Weights of a small transformer language model: RMSNorm before each block.
MLP neurons of a small language model. Each row is named by its layer, matrix (gate and up: input weights) and neuron, and shows model dimensions 32-223. Each number is 128 + 24 x the weight over its row's rms, rounded and kept within 0 to 255. Numbers have three digits each. A neuron's up and down rows have the sign that makes its largest values positive.
Before each neuron's rows, "fires after" lists the tokens most often just before its 100 highest values on Wikipedia text that the model never trained on. A number after a token or word is its count.

fires after: " " 32, " a" 10, " st" 7, " p" 5
L8.gate425:153096117127071098131172149120122125142158112139103095101111131148118145138128109117111120101107123151134136112127112120124128101153132139087095100140141189147165118072112123125151150153153102150125142103130180086142130116154131138088096159110133154125131139108121126120140073166127149128077173113109121164133128096145159124114140143153175105142130066156112127128066104143098120113151126143141115177118114128131094126130145161109181166118138126192103158121129108139114104146101128137132111171148130139133108153065083139105173125156145150157130135144075142106124113080112148114
L8.up425:141124092132101119098118137135079142099100145134147147130146109102154100143072106115093136103116153145122099136137118127076132098139136130118108167162093108104080117150101130119115115130132105121131151146148174099133108121094114107111117068131145142131165133125114151118133091123127147136115149103161129132135129159136114114103079136114120106144121109132160156108113119096161163125091121143152112085125127072112119117087065103138141102145118114093131193135174095136128161136164138121095169147123147127082144154145127072177132092114130150146143115129105131106124079158109137107

fires after: "," 21, "ne" 11, " M" 8, "al" 6, " the" 5, " m" 4
L8.gate336:120153145126153144136159127113124120095124124141121156135140146152097125112099125140115153151135145143149158117149139150131129120119112172111152082154154100142136128157138143149139152129123122117113142113100092128125139134127132144146084122137131092135173140138156087109180150098111124142196156139103133171112135113149096089112135130150129120142103128125152081122156110107159077149149166109145101137136102123117141154148202103102179193115131116135127159085099136094099148166106120151121114092127099073143119130154140111151103177088158141130191124122117116139146105156139138126
L8.up336:091123137109090167169152128137126111097117123155142124133130177126112101111155143107104153121178125129135161128170120132133107105104157101122122136101114098127105124089128143101174128102103100117170129117096105141113161170148087159110123106096126122112132173150120125117121134106138117106146128100081116135163123100097136092097122066139134194148109146092128101105132156164100167130138109149146101183129100150132114150124120113183122119140131153072130097115103121137131099127178113098153144139155099121140162159106132123152161121091155134154110158178123171103103161127157126081

fires after: " " 32, " No" 9, "r" 7, "v" 5, "ke" 5
L6.gate417:132123119090099141117163135145122119106139169105150143135182165124121152122078133115119142157129101130114170111140124133078095102128155129155135119157107122147142154165144110123134103147131148123074139152101123114122131149116112103148114130155124100122125128141155157117127144048155145133147086141100138117108119133155134143076145138114152139123135135124118127120163210087147094128114161107116153129112104101136122100144174097152171126123125084116159152105128152156167171165131118148095102121101119143134157134110116141152111089121135137183085123126075131148140150141109105171
L6.up417:128110139108108140143093134101131097115119129132142170110092132107144109115175175103107137189164143140129125115146119112138150166127148130121102147114126113135178132126134115142127131154126141138105117132105099127130132094117107071134132085137140096086134104143090143106109116098163140177159128112080179099133130129138138171095156118090136184120151148081124129141137127129097135117107118124107182134172125096120157122196121126171152110178138114070149131112087140157138100135143135154087125146127103114122155117137123179122169089088129154123134130153100161105144116131110133133

fires after: " " 24, "ur" 12, " U" 9, " E" 5, " I" 5, "ed" 5
L4.gate420:120126125177095134125151113104083097105092143139131129163140134119107160121057093145140050165110145141104119129088142116116087139157119101153099096167101146139125127141150124127162092124126123136078115150118106119121121144107153090096111129149108110112123117108127154114128122098100127135130181113154133127134139147137131112096154117133139154129165120152136128167221160156125112134195098153134127079120102114150139114114137146152166105120111147107139136145099141140121089142092126156155127121131128099095148117073108085142118138123147130145133107104141122108096154146106113145
L4.up420:149153134108124154106170130132099158117133145128164126155148102122094082143128116118169157131136114103148122105100136117136121136181100138184153123116126117077105101156115164101148065163123079115131108139163140159159165097101138133132167175167150166182087093130165105088159150152123136155124089095118125147098132140149135139096114124126125144079143133138118139148131107130113108105104151143134111167176111125118130165158118193134115131098100120112112126114128130092104138087127113152135111165088089126084133148117120183152147173127147117111101133117127116140125147140122100146

fires after: " " 57, "." 11, " (" 5, " g" 4
L2.gate351:068135074140139074127160122122089153181122100092106151132153162106123086138120130132149117157100112101108110127142143115112144086153168080112162159151098149121159118152100105130151142124136159145134118147112131101199148098144166107193120120139174111141153123107104134106155122104095088122151107091111139124112144150171155129106107129111147113139119097166134113116157133106136120174153115081114121183130113141136158102150150139128123192151130161119104120127127134152103143121081128141149106134112081123154128152119141114116142119137117114098152110145122129131114159150070106141
L2.up351:124148117141181131154137092125103080145091085135138136142138158136056118156098108165096101155133119135106182114140120123093119128183125083135128152120159118092092140160131139111186144152168141119171154148132106127131157093140140124122098112184113104130125111120119096121135107125130136125130124120151125152145118108104220074141080141122139108104094122108157106132119088120179166119094157114121120136123167153087156130174117153149113116114127153130121154105123126131152149137122104090124146119129099129153087098136132099127107097142140105123081130132141144161136117132117137104

fires after: " " 38, "n" 8, "re" 6, " the" 4
L9.gate66:162142149144115157160117105156129104140130131139108151113096154100105079115127133136107103132116126116131098101109172109112164162151119161085160096144143134145112121088106142154087122061125146142120138102145140109136147094160167121144108126115112128072140092141113143129161101102100136134159121090146116136151100114140084112126085096157110164113137125083141112155160147057149087112111137105126149115170084096142114131104123135113118121130091163141125158123084092105134155111113137123089141111114132099145065165126144123159120112156128114133158151133130124134105175136118142108
L9.up66:130175118126106093122118120168065126099145135127101144124163116126121122115139141127162112100119155195130097125119166131077161157127111149138099144155106146132125033140146109147149107090134121137115133153155066119117116163149107136163095169122140109119150111112138167185168097141097111131129138119125128116124124151112132107123117102171164145117135118179171108106128094145135150093093153148175152103157131151082088141147147165123129130129105144181124133073104150089139161122106121155099140121116132149166165132119147126159109124138099128103129115105129132097120138133100107118

fires after: "," 35, " of" 7, " North" 5, " in" 5, "ish" 5, "-" 4
L9.gate488:137126141121141126166114173162134167132156116133162117127116134178124157094166110167122103121141128156129116154153153103147191077088123114080141127141151181126147148136106161153111153123151114165105085153078167111117121124161172105099116125112132104140141109106105158099122104109115120112093150113134098138135114125130114117070130186114131134143105163130086082139167170101120122111101112105143156143131134167182136152112133101104115125123155151141144117121107142144137161147137104118127132167145130143171147091111096146145165118107142107143130132149103136137129145159124119152
L9.up488:117073101110141113131123094097133108130129114120126145155147175130089139181122153102085130119160107150089116134141114158113164160140128158138131108131193085101131106139100134147102145124154127160105174140156153142136141122117133137114096127118153174109156159153134110159146080115153153150181116138143106134086124188053153132141140105143106154117085174112156119145161141101118158140156151134138145116159166152110112102111123158130120119141172159133134172117179130132121144135113122142130131157119094107129115127175137149109138176132161142119123119133107126135194156148160093115

fires after: " Po" 12, " Ro" 10, "|" 9, "ro" 8, " We" 7, "o" 6
L8.gate392:143148094087140137113115132091123118105106142161119151057145065131126114131140132142128102175139161113133100112107124117146134160107114122149127138125156129160072116077097161138156144134127133160142146122143137098121160080129111145137166139114103135123142138128129119104128101155142123077122152162128144118167121128118183122139102091095146199104118131096113114144118153131112065152144129136151139113096115145107169152134142121104142158111134121134140131106119124122140126053111090125137130098137118108148099087084121173116143152083121114138062121082092147119113094146195125108
L8.up392:140144128123142135141140142125104148127164175126107127097153110138140115107144161146113106160179119181105121112127169084143119120132070132156086124122124135124115140114145125144109093116121136143137152109125153146093124143113105128123150116080151102065094146138118081126140193143122103185158075079160156099137107121104117117137148120119155129095096159142110157137100127157152104141189116112111105129105110138151136092128140167099128154101121103166114121123133135150092120116141123105118136104110130096115134108109128081079102104140144121119110163114138151117123115155137076073

fires after: " Re" 18, " Ho" 11, "o" 11, " F" 6, " Ro" 6
L4.gate145:132139132141143130125144099120127152109122128149135138109129122146109112110201147151162102164156104107121100122075145141171115142157140135134139130161101145084154152060093171127108085153104119130120157137073125155154088138138112151098156116102112132116152133097148123149095084151122128112141086174119127124112137143088082081091148119172134131164122125123118106164083153108103140130107140172118091109114127104155119150090136124176145137141141124184150159104101105143121161159134160152086112110144120120134101118122123126162137105119119126086109141156167089140128086112113132122
L4.up145:124146136134138090118132098146161116108168103136147181136146140106129129128142146127120141107150144149101159105088135152083084153150133129122151118130117142102130117156157148149097147147109090157169154152140132143084123150159112169163147103149149110132136085153140114141148195123154113112129154099111141132145142151133130135129130130121106082103116176143148117128046138185108140074143107124126101159105103105114152124104130156081169085089105094123098153098112125106113107140126136156144136152154142147116131124113156153106093137160115154132149107118144097133110131149113168121

fires after: " " 50, "H" 18, " (" 6, " Do" 4, " No" 4
L4.gate567:143108145074120103122103143108094143126156137158084136130109142111112150148117121155109131133148108116112115073147173095124085115130141135081117136155179130099106125105137150093120111155097098099073112142068159114156171138125078142113129103162147118141122116181160164119122100121100116152171087136152137142107163087105114106137161115127109113117103120149140141136169094116101110155146138151124164127144123136135103177132151076134116096113120102070106136131159167101111131132124132118145144101110134117161197116153104139149153151110105131129093124113136162131141125123121105118
L4.up567:088087161128193095163127142128114114134133129140086058146107145125125123097124106125111150147124125146136100132157134131082127163163168152119138119165132104159100120158103127162125098202132108081148155115126121114132100109089159114099117145130117093142153126123108139086118144110183079135135112092110146132145130119136102122103155143176129138108094195127166103115092150129089138142221147153137141115113132142110096129144114155144114135118125118164122150118163117160129118145131135095098127151149152114113162123114131124151113149115170126118101103099101152130139154124115126158

fires after: "\n" 56, " " 18, "t" 5
L6.gate27:140123167116098079143136144138094085112131083095165141123126129144078164144137155119110114130144140139144160111143139121144127165134147136102171114085128163118114133146143141168095182122167139144092115109136125113103137105117103112114092152130061104134143105127132112088082118087109132151108120152134169180112083138138132116099136155120143133127134151096118097130149142132104165096144159132086089148135143099100115120104159169067101114135131126118158144121150132124138169106121159139143144159093168100148108112130112137094078126137107133126139119162134143121130119138110186136
L6.up27:148147134110130148125122140079084150094096137099135118139157130125117172108147128180169121120118148165143085070144133126102145159125138126115120149137120126159144138114123120155153173139112154086103092114050121113152129123118076137121142150137138158155123095135089163109156142125106154073115103084104141123127117120167096126114072141121128130120106101095159131132132112157122125148140090115120091111150160213136083146142143098120121133132163111101103124136131084133132125134141125128158103105142113121190174145119128117129157150069130120113165102125111132147159144084142111103

fires after: " " 22, " his" 12, " re" 8, " V" 5, "us" 4
L8.gate443:129117165066106100145099127097142133130135124127115134148088149134136087145167154145158099098119126125137149110119142141106179141084148146145134110163142139156095116122121143117113132140116145104117079091117163097136135145138142109114118129142120104065103112087163121111070119125103132120154129129123104125107142118164135135069101163142155132131095120154120210120131153102163116117151144180126117123108148117122122162141125108141137102164142144207154095079125115127123152128116136117112123114120130109123160146152076121131123136110092147155085116101155128153120100134136118168
L8.up443:150068124138124163108094133135175131078144106104163157154141149151141109142167164102089140111149086126166119152140109130133128127136129126150121095153119138104124159129124126079117129095125144090133170086127134101152135103092116123140125142134133124080121108163163140155117142147097118086145143104114125108129141121138189115162166193160114117108172134129132169123140141152173116121096082117102110166115116125168118163125131089154096103108141132103162150090128107154080135123167100112147130110086088147146153110139103126087130141123133146111147093135090154138078155150121147149

fires after: "." 59, " 3" 7, " (" 5, "," 4
L6.gate134:103130154100133103151136132102143112185131086112147172140112081139087129137158159142174083114113124123103156111136170133092168107164084090132145157126111104110085159123136135096084123114131159141110097113123110123110154172176136070143110146136126132095151139132119129148135091128102158079147126143119109155130134162142154143136108107134165124136157156113140107113122136112138104135130133160168148139104119094172135125133134130145170157114139168123166122107141089145120147087137122092131131135106095126152137122109121107155130182139158147112135153085169108131129114142132112131
L6.up134:126130156112105059160101127110127112140146122104132166135094102141097125117147136139124150122111109127133185116153130134140105098098084147127158160110110124128114103133117182110080166125160124154141124115132106113099128151137064138155120135130138141177141159096132149143116143104134142135148109122138129148090134140188084119079127089135135147143160130115168112093085144141144139140182126141148142163143156127119139133192143130172100163122138155086169111108133117146116096102124135120139123145110088145129178126121145142117160088170147146111130161091141157139107157144155146146

fires after: "\n" 36, "ro" 7, "n" 5, " (" 4
L9.gate519:129145135124135127107134100159129116120105107120170134161121125190086148136125127104119133118149159136100125139102097153123156138117110105114154125154110137090097118093124158153159097164110145152138136050104181149135099116153132129146128147106169116069129111070119116116153113104128158116118128135125150119130090172127125115158167131146134155102130110144148118126105146112169154111091125133177090135086204123150084151124126132110139157112094113130127099098100094151121126138112145126153113170141087118119106129129142117108117110162150133091152158119101107112124136100109158157
L9.up519:133167103113146142170112095106145151125086172121160096126125122142145146106077147158087097081132130165136103108093133140105134120138137108160150149106121087134129106098181104116131094122107170171140166138147161185111137122124132137139138129108092148131070120146152122100132116125141154111113144137101118126143113098131132103124132060141109168126118149139177129117170063131154121084139087117117157081123148171148077125138156142166152174130108158117136099107109127101132137110109165128128112140142134115125130099129116109121159134154155120144128128123096107111153107154154079186

fires after: "," 30, "th" 13, "." 11, " M" 10, " North" 5, " South" 4
L8.gate439:098171165121112120162107103131132095120100110098125136131151165162128135114135149163154129113153136161147152167110116118138156117110144151106154097114186097165119091121119153120112156125102149152134116147149112126122148164140089128159160125115113098127177118142160136125129120125115129161126123087123128120093118163150128067136152134111163139101120169115155129140086158100182102098137153112143094180147143185152126137156139123147156125132133188190122138087155091133140137085148148101148139133166083112111121109121151113108144109147144191146132133103148087115105133136165131107
L8.up439:127120105093106062138129131119137112137127123120122135115130159168127161104104159160200146116139127144126144183110181116124149109152118134170163154121129119086137148144129133107141142120133120116097122109141112120127140111090213128134159106160115108144162165117144135135122169122114125107147083101152110125122111135143115100140154149112110137112167140112138166124119156143125123149128034165128121172090128143127091123126118133150139130105124134168135127133119142122132161147119148133115083155152134117135142148146133162128152102111116179167174104156123116123108099083140121070

fires after: "\n" 49, "." 11, " O" 7, " he" 7, " A" 4
L6.gate374:103150118135146116109111120153137135096099131132120101131140119122120146090146147143119145101124143139164124093089118090114145155110147109164142158167131121120109123129149115109096147134148189108134101112096150135130127101129134131136135097127111147092056107100149118165153147126105128113141145113177105130144161075053129086132152098160094125122126143170079134089123156122117083098188126136098136129098099130120150126143126144121157115115086127147138115094129121161128124147115132167179098107136143102123114090094150115107161148111127131169079103142105076114119073121107118147
L6.up374:127107142136141119139138143117110171139125139142150156104118121124072142157145099145151136133119147117126135151124141160128125138159115106126110129144122105088104135141089126155096107180135160136161126138107120106160151127114099109167139110152096136140128108142131091130094137117165071056156140092120113162112080122167091108148124150153104152151124119124136147154117098169149103171128137171099136118126153161116049099133140147103120121122103125144106145138131146125116109158141134140117138172118092173106178154137079125130125115136109146100122104089152126128127158106142098181

fires after: " (" 28, " 19" 27, "." 8, " 17" 5
L6.gate8:113109132109123112125105138116107098090128115114086136096146162112090134152144078107138121178139133109120141125172178156088143106088149109110167132177089150127145160146141124167091107117108135153144097127100130094096140115157126079124141159130107103106142095125104114117135088143122142164135155122116130160121121148127148128147144164122118139138170117161126135140129110121143146129156076166127139113111122084097126112186155109135125168097126131142091120175145122137127144119134146116096214111143128122106132144127165129104135143139130086157133127122103129149113144119123104144
L6.up8:146135111143127129155159151186123150147132103107113105098119142147129110169119094125115160134164134098172124154146113109145160100107164141107113143160118141142141134143123172130141085109115124174117140085126115127135134101141077101144151114126123124151109095122103138157128119122146127144134130112146093162119117110088129116090140148130134136121170113096049158142086069169138129060080118157098147171171136154141135130109137120172122090122144110128120130062148106120110114111143112145079154111104133139136065103120090113148157177132122148160124157142130125123122140108133118117

fires after: " U" 18, "-" 14, " St" 10, " San" 6, " F" 5, "," 5
L6.gate38:115148147136082168163161138089125129126157130119184137106094112141129106112207119144118095082150115091102158131144122128113126106130092142156155164129122140132100173136158096121124160151154125127172095099116107119128136141151124100095138165164142136108081126123136143127129140125152135155136133144137157159168092179068136131107143141147136139096121102177111136114145155112093142186141135127122162122124118096138132135145122130090146124107129130148154115103129130157101115091075164108071109132149152109115156116178108110138127129109070121145097114135146158129140125126110120138
L6.up38:102138090149136103125118111138135162148131152101090097116128151134134144204098136113134109108150164114082120120120132126134125114087154136173110155125097128125140133103099148142110130132117138123154147147182129101149166052125190116113103111090169126165160169111152143140130142134165164160098171096122104132140136104126134113142123114153131130131073172113126109172143140170124133154104124121113153138145148150104143106149154126091173144143120119111069137115123134106115153146105130147112120125121165136166131144126125107118115114157128078103084146141116118123173138182106140095

fires after: ")" 22, "\n" 20, "fe" 6, " was" 5, " is" 5
L6.gate30:166102126164109102136133128152167152107116138111123112096119101135140122136156121127134124142124137093137124103109120122142096163116136088159150150165136173106158146124135088074110132119105116134136118095120129134074164121138095099107133132138117146149112110165136137117135133162133139188134048150129157146143161128066137093093094177189135114127116118123108171088128126170099118145109152119149113143089118173118119147110133118160115126079116084117080148133149127107125104108108107137130124138117111137109131115143121150144161153137130158190125087105084122138085116107169149145
L6.up30:124186109140140066112165134106134105117140157115145115163134128144120152131186053161114125123129164120113108112145118145160133146150144085129113193160205098166142149155146125129106165121182146127119155098130120121085072139158112158149147143159120127115133102149113104148165161144118074138123095089123148132148104163117136119123161162119162174158139172112083160104130125129128125095138132155124122106124142118112130132156128135160127133105140130128120151109127127172122124095121131129126178170130139119154115113137123119141144142099131134124140127140069129158112127117148160149

fires after: " f" 26, " st" 18, " de" 10, "li" 4, " I" 4
L4.gate575:119125100149171154146107116140128155104101121120124156150137133140104159117072097169118056098129133144133149116093120131132132154182132097142136105163130099128134129104155167148150105147089117136127115153100119152112123134100120114117111124147112124161095148112133128091157079107074130145078046126127131159156085116089125085138092130120156111134105081138128112129170100124110073149126165112128160102123106153161142126143192147112116167091138134162161110119126142142140111130104180104116114168116132109139099130149118155145150153136096134140114130090122108170144130111120133173
L4.up575:181164140152172126151129136127145180156098129113116143130161106120111149155128134128148125106125120140141111093095117107168131112110154153137117150128110164147117157114122118145136113139139143083148100155094101138126133105158107135105149136110142107121140153142105151128148085164172132103163088105113139143100144100139136110113126085137130162131132095079133163131165133105146103154161170143139113178149064110146118069117148113155181125123141132097134161110126189117125115100081117102170137132155135103091089094163108124127178156122108122153105127133109151133109086158136139098

fires after: "\n" 90
L4.gate489:131136158086116144108100080103120160104139112134075128126115155108139133172152108123120095163099068122153129103108128139127094145149133083086108110156084104094149107094143126142119139124137127174153123109137134149131138152102103114134126152138102127141097131136107163111142057172084127076134132140111147123151153096118157146094155140119111074134118112172132160125131124092102108140143137127140154183084123124173145140167136123117148121123146107178162153162155131149161091113121108126112148149112152147096127169156165110119106111107149171111139154128111115138118143097104120138
L4.up489:093148158110096156102104105118158150137150082147094111156151130140120176148128154131112125140186139093126142148131130132126141168206116111140125178090119141158142148090118109162134152140137143118119123149142113112142110148134140111158120132161142132095123160149118119143147113154157122106078123157173163134052145158134133138134128112144121133152122139129113145130119096129105067145167169106146114173051115143121092112127137152137081108122101137119087130143139088132109119137093162096097116124089096127117118136106106149155097108091127128110144135118129068123144110130129161125

fires after: "\n" 43, " he" 12, " He" 7, "s" 4, "ton" 4, " She" 4
L6.gate86:104111137130116156133084108118137156144131138168142119079137129133150096123170096134122115125181129125100122089071100170092168158165112137106080099145145105140152133115161122120083129146139107157087136141096107134126118084085146125104132121153130113145160127125132131144120107125129120117126138162104136119162074115137111123144132115158124095142122149110103169089162129211116129164121141094126139152123130130143102146126147149103126145110163121124145091101193109123068103148144145113162121123080150095136127093125158148097100102092131140099118113144104118125145161086111139143
L6.up86:120131157114119099119153145091069096097089130114141138142137121093144126086129125114090071125126125119094129093156167123107103131107090147139138146088132127120114163139145176138132157093185109138125107127136130123148150116144143113122108128105155132132081139132154140111116102145140162130094096154136161155122144149098139077128132131136132157131111168086142110148118118134157093119161139151120127113137143143151152139119113149126188137097084127158103164177116137163129120103120087160090145100155111187097120124131136117153147095170168129148132176131115137122091155150149154117

fires after: "." 50, "," 5
L6.gate330:089137134117102164058084114143095129103089154131148103107151117121132118146156126193113104089095121133089109127116139139111145110078108153143120150163119106120112147081146161115128106131106143147155128135096105124145146118091106145129102141154127135119120136127116118088134122094105170064109146171123133128108131154090123101116086138150123091117123159086178091140115091087143136121077117114125160174145155105108092151100145120123152097107108135125113158129157108116125131135158115133111130094135113133142159171135131091145135114078118130149137154145123131094126090143119149114
L6.up330:140137115165082152134097142123145096137143173118112135119076089099155136148134106130138123104146124084112130123110109115109103101123086114113155142103142119170094129119133119127084150183177117171122130149122090130126136115135138132161102139115152146110127110135108147152128079129091129104133135122105119154118135147144092127144092136125147141071160132174122140128099116118044112133150126150099101112142155117102161128146118174138131132133098149162127142134145123106146154149190126087121161126149096142112116136149118161103144110174099137135097155159157077130089129125098089142

fires after: "." 40, " " 10, "l" 7, " |" 6, " (" 5, "-" 4
L6.gate553:097174128101138119126135153110123129156074162102151126136134128146140160123105089121140135101133163147153156074136114155102146124116126147128123131136136108149085099093112110094088131117112149192108151115081138129112169146111114143145146156115058115122138095098117096134097150112090131072113136103182118089154091156134114121136099130117121141151128105099130147113114129127136163110100074146158114119064113103161114125093126148131151154154125139100105118129120091138145161137107131131136124139131096112082107088097138130094131127124152124128160110161112098099120141137162131160
L6.up553:126143137134102152165137136084109125121123118102099112153106154115163107132112127148117121138163159126113134144119099116146124103194149123145131127125149099197135114106138109129132118121139125076156121100075115098131109102123143142144102102113113106162107103124087130093065074099145104153109151145114137138135153122168111106133093108118109154120154120136116092156128134087140144084123112130119110103095129117085122125145065130139130114131143132154139169120100114151141092190128106117126129132120101123119113126122092119116137128127150110154136136143148137120146095121088128137

fires after: " " 37, " 1" 6, " 0" 4, " I" 4
L4.gate196:122124135155157100083118116101113124126143097125129144137151124154127119121140092184153124149147137137082194127098111125127138098163121147143114093133108146116093104116138091135146139127146145132117107121133130136120103188158161092086159147170148092074143086147112139154115120099138117119125124127106145128154126118109138089127101103131151132133117142174138103152157171102122053120121129186164161131097128102102147178173140150100126159161207148142183137130129133133105129156169161121120150086147108114128126104114126102173109159119059117155104116119120085118140122152151128152
L4.up196:137152111166168084112144134141123108131152154095148150170154108137120097122097131141093137156159121104108156164112074116141108052164128141124128100114152146093114128148096124128161124131152138120156137153143144167168093123169151121127155167128143155137138133176098136188149115149096089127113147103107095137133095136124135123136122066098117117139100122128143118109147154118143119120069124146117143109103131111090120124130117143093135166171163117124140150127113117075145115166155125091175133140210098158117125121133116155166107132164117119155141101139125132109118145177131112136

fires after: " " 52, "e" 10, " A" 4, "-" 4
L9.gate274:109139138136160109113167145097160100116164157103144102156099130110152131094102123161144126132154146123103133115150118104114129133125102132151157128124103146117117137086109130112179126110172161147156117160124163110109090150126151109116110139093156137102149134140091122115138069128164129091169127152119102130180139157160167146124119118142141129101104137099138100147164143155102118130178111173139090119077139197117100132129159159128123165123127133151107149096124129144155131105100127103111080120114121093163170123067123118124151122098124136099127107126187134130144123154151149145
L9.up274:178122142126102088152109121101139124119129134117101115118157126141133150113101152139167093134107120126157131138132119143142091112109151138123110136121156155120175146104098141129152103175114139123097118121146137138121103120096118118111136109150130134080138150148140127136081096139126135100125123112143088163178145163120113099154136139117136121142124144133142179149148152185122104159149193156134115149132118120145121104129125132085121143071130121117106102146109170152123134104064124075120106187128104137146132172133091134083175129121082067161123107143156131115160152099162150075

fires after: " se" 13, "ve" 12, "le" 10, "g" 9, " mo" 8
L4.gate452:113161122112111111088109129106101146131122083134115140112123112098126165165124104098182090097125145084120140147097106126131120118134155117114153166142141141131131110151140108139107118149128142133094164124100140119133169138134121102119110118165113059106135071111166142194129122120112103122118159130101101103160103127149118154115112150111112078078158125096115148125127117130082111139137096136159114134133129166108140141116180120132113134121106100153110116120117119113140114109115165127162164168121131078160157178149132151127107160110143124130118145123118119194177104123110123157
L4.up452:120127126143118140109123150106139127082111146126170135110149098110158138115126131140173156135147122064125092109145130112177107091111121183123116136137145143137100115134170121103205101134086108129115133104108139114124099100155111133161137153142135093098108099163131112108120148119127125150137131098138107102081145122147113120128124099129173130094197133119077128155160111118168082120124156102131125106121101137138127132117126109106125124133127100144144147099126152109129154198137138155119122111127126127099130120124107188171190143114129162101147164134131135140121084096123124083

fires after: " " 23, " no" 15, " the" 14, " The" 7, "." 4
L8.gate515:092161101136124115137099156138109107123146133133098132077114112110097098149128157113103144130112118110118156111100126139173161108091083124164110124108110113145132124142143132131115098152082133150085114126124171159156132118152119125096119102093100104136167122080143085112192098133168130143169131126106149137130151161170108145113149117109145118122121089100137121133154110114129154119148139107120085141145148128152122118128137124138110160107154116105125126129069110149153122114101148168150141071157144134165131109118107119118125145115151138137149092125108121133121106160108146103
L8.up515:180147108096183153138127094104073128149131066123136161110136153136142124112114165131145106114120129181148124145144126142128108155082102153121091085143108104126118145096090108099116157097162091106137119114141122119153134128147128116146101159131114126127129143152156127137118080111150120132148140147113100118108097120117081131125189110146102070107128105110149130114102109126138122139160097109160126132169179113116136130139097156071143161136099146110147147124139127129138135124113111119142121123145079101163106109171139146141103179123152128096138157143124128130081156142118105150

fires after: "s" 23, " La" 8, "li" 7, " in" 7, "f" 5
L8.gate312:157090122108118119092098105104137125110100085167136136129096135108105123164116109098130134102162121097117120125188132093098118109107132185125114162136111130102101104117143180109137143091121119158112140151154151155140148134112173076115125130160094148133145128134124167090137109087152134040118185091121172143113127177077141170114133127129150134146149122115122137108124145104136122115114146151130130136121117154148148119154110109121105121062123095160118115131157154161082159116120114123156122104119107101103088083103137146141145106148124085084133129095109139135149126114167132158
L8.up312:147097128172098117149095124126128130099138110161100168125145124119096127088123142126155117133159155142133141097149139118143130108101138081108114111112108144182098116132091127089112149156126130131111117157151121113126085110113100112147110085100080104166083134158097092146124113099128102118123127089109148121118092150123120102104149083095132144140132106110102133173114144160123112121113138145125073115159112112142148141125146062107145141161131135105107110144139123107089097135142121094193099148126116172139136138107077134129111151123129127145108081121122148094096111130132076170

fires after: "\n" 18, "re" 16, " D" 7, "|" 6, "p" 5, "00" 5
L8.gate492:130129110114151098157138143083141170164111079130122142100189129121090155153110141122154105134144153119142165164103144127119149126149125124143068113138133088091139118108135119143154133056142143133152112126142101135139123112168138112120122126143147134147112170196143103146148142141124120168142162126124103130120132128116120124153142147091126165074157124133117106151098126146133150117105137128148125148128110094155151137142119095164189112109118150099135151154124119119125136094104176137179121153155109122038121111101130087120101142130125150182142121081159114149103110124121125111
L8.up492:117119167135152130122122139121111143132093144123093138156148112137131115115124092105164132114132166128129123163125118121167132135151154120096125129132152109115126083149140098149181147157148119126117127087119151108130121143111108091155092139129192094102138114182134125153121098149106126124120076174124145123113147118090152106081131163094129116137116139134152151146123107113137140141131177158174136128133105177104059152137119110127103070150140135165105121123122114112127135071130146099146121135119132135113119079115098155130124177137148109165144154111113146113140114088110103110

fires after: " " 40, "D" 7, " And" 7, "," 4
L8.gate42:154087132140121138149119099120163105140134108116130141150137138105089115098143125135135084116141127092114159158129158127129111174140109180121115092115123169100133156140148155155152142111126146129116126168120147105136117167134114132095113141139129101102131140095123087121110159112099167168110084136143145122121118142077147134106109121165120109119113099140130082137141168188144126123168109120176140151107118126152149088147143154077121148127142165142117124099127117127156110103150162128110105116161128086167141128114085155202111116102133139118132087120146098120103112106117149116
L8.up42:158159091119144131169121102150157088148161090120138114157126122131080084129146141112105105141154112155074104121150135123105136156164183116152104152117118089114134154148109109125156108141118109130093080124182124184121131102156152099122155112139101078089166184110124136134169103151139128120140121124100160139124130109146129126110112126136149079166115103099145118140143165167105104125142137138126116139148152133168107083133163120166142135115138164127203100119129159108117106111118138124125122120103147151128122098110092101144134133107105163117146128129130135147139128135128155149

fires after: " |" 33, "-" 20, ":" 7, " and" 6, " by" 5, "\n" 5
L9.gate187:127106146132083140156124086125090101117127097174117158137117153130144160139105124112176114127133115113113138162115120144129081138150070072153128126133141113079069081146144143128120163107128131132117130160122122076076141176128159126086102168150143092149139157081104143102090100102145131119116140138124136123119172149120131135136119184112125096121079126138139107071120142145110147167140120130122105196148148145123076103118110138122134118099113147131117147126134155132098151129102133088112147125129129126132156101127085104153135162100085129132113129127107114115151108167156162114
L9.up187:104073121162113115155116123083110072124131117091109145116104160119125118109112145167140123177126137131139116118142123125139134143155127114091081135108106133133101141096144095134140119105116136119107072110097119139150112157105055132102135137101138117146116119124080118131139177142140126128085061128171163109114112159134115154118143160169120170121121163175103147126149150155136162130095112127104139134102125178096149082155119141137105100121156144134113141094123114120130109114126146116120134123158075109090167121168133152123138136099090178149151147154136141112123095164126120117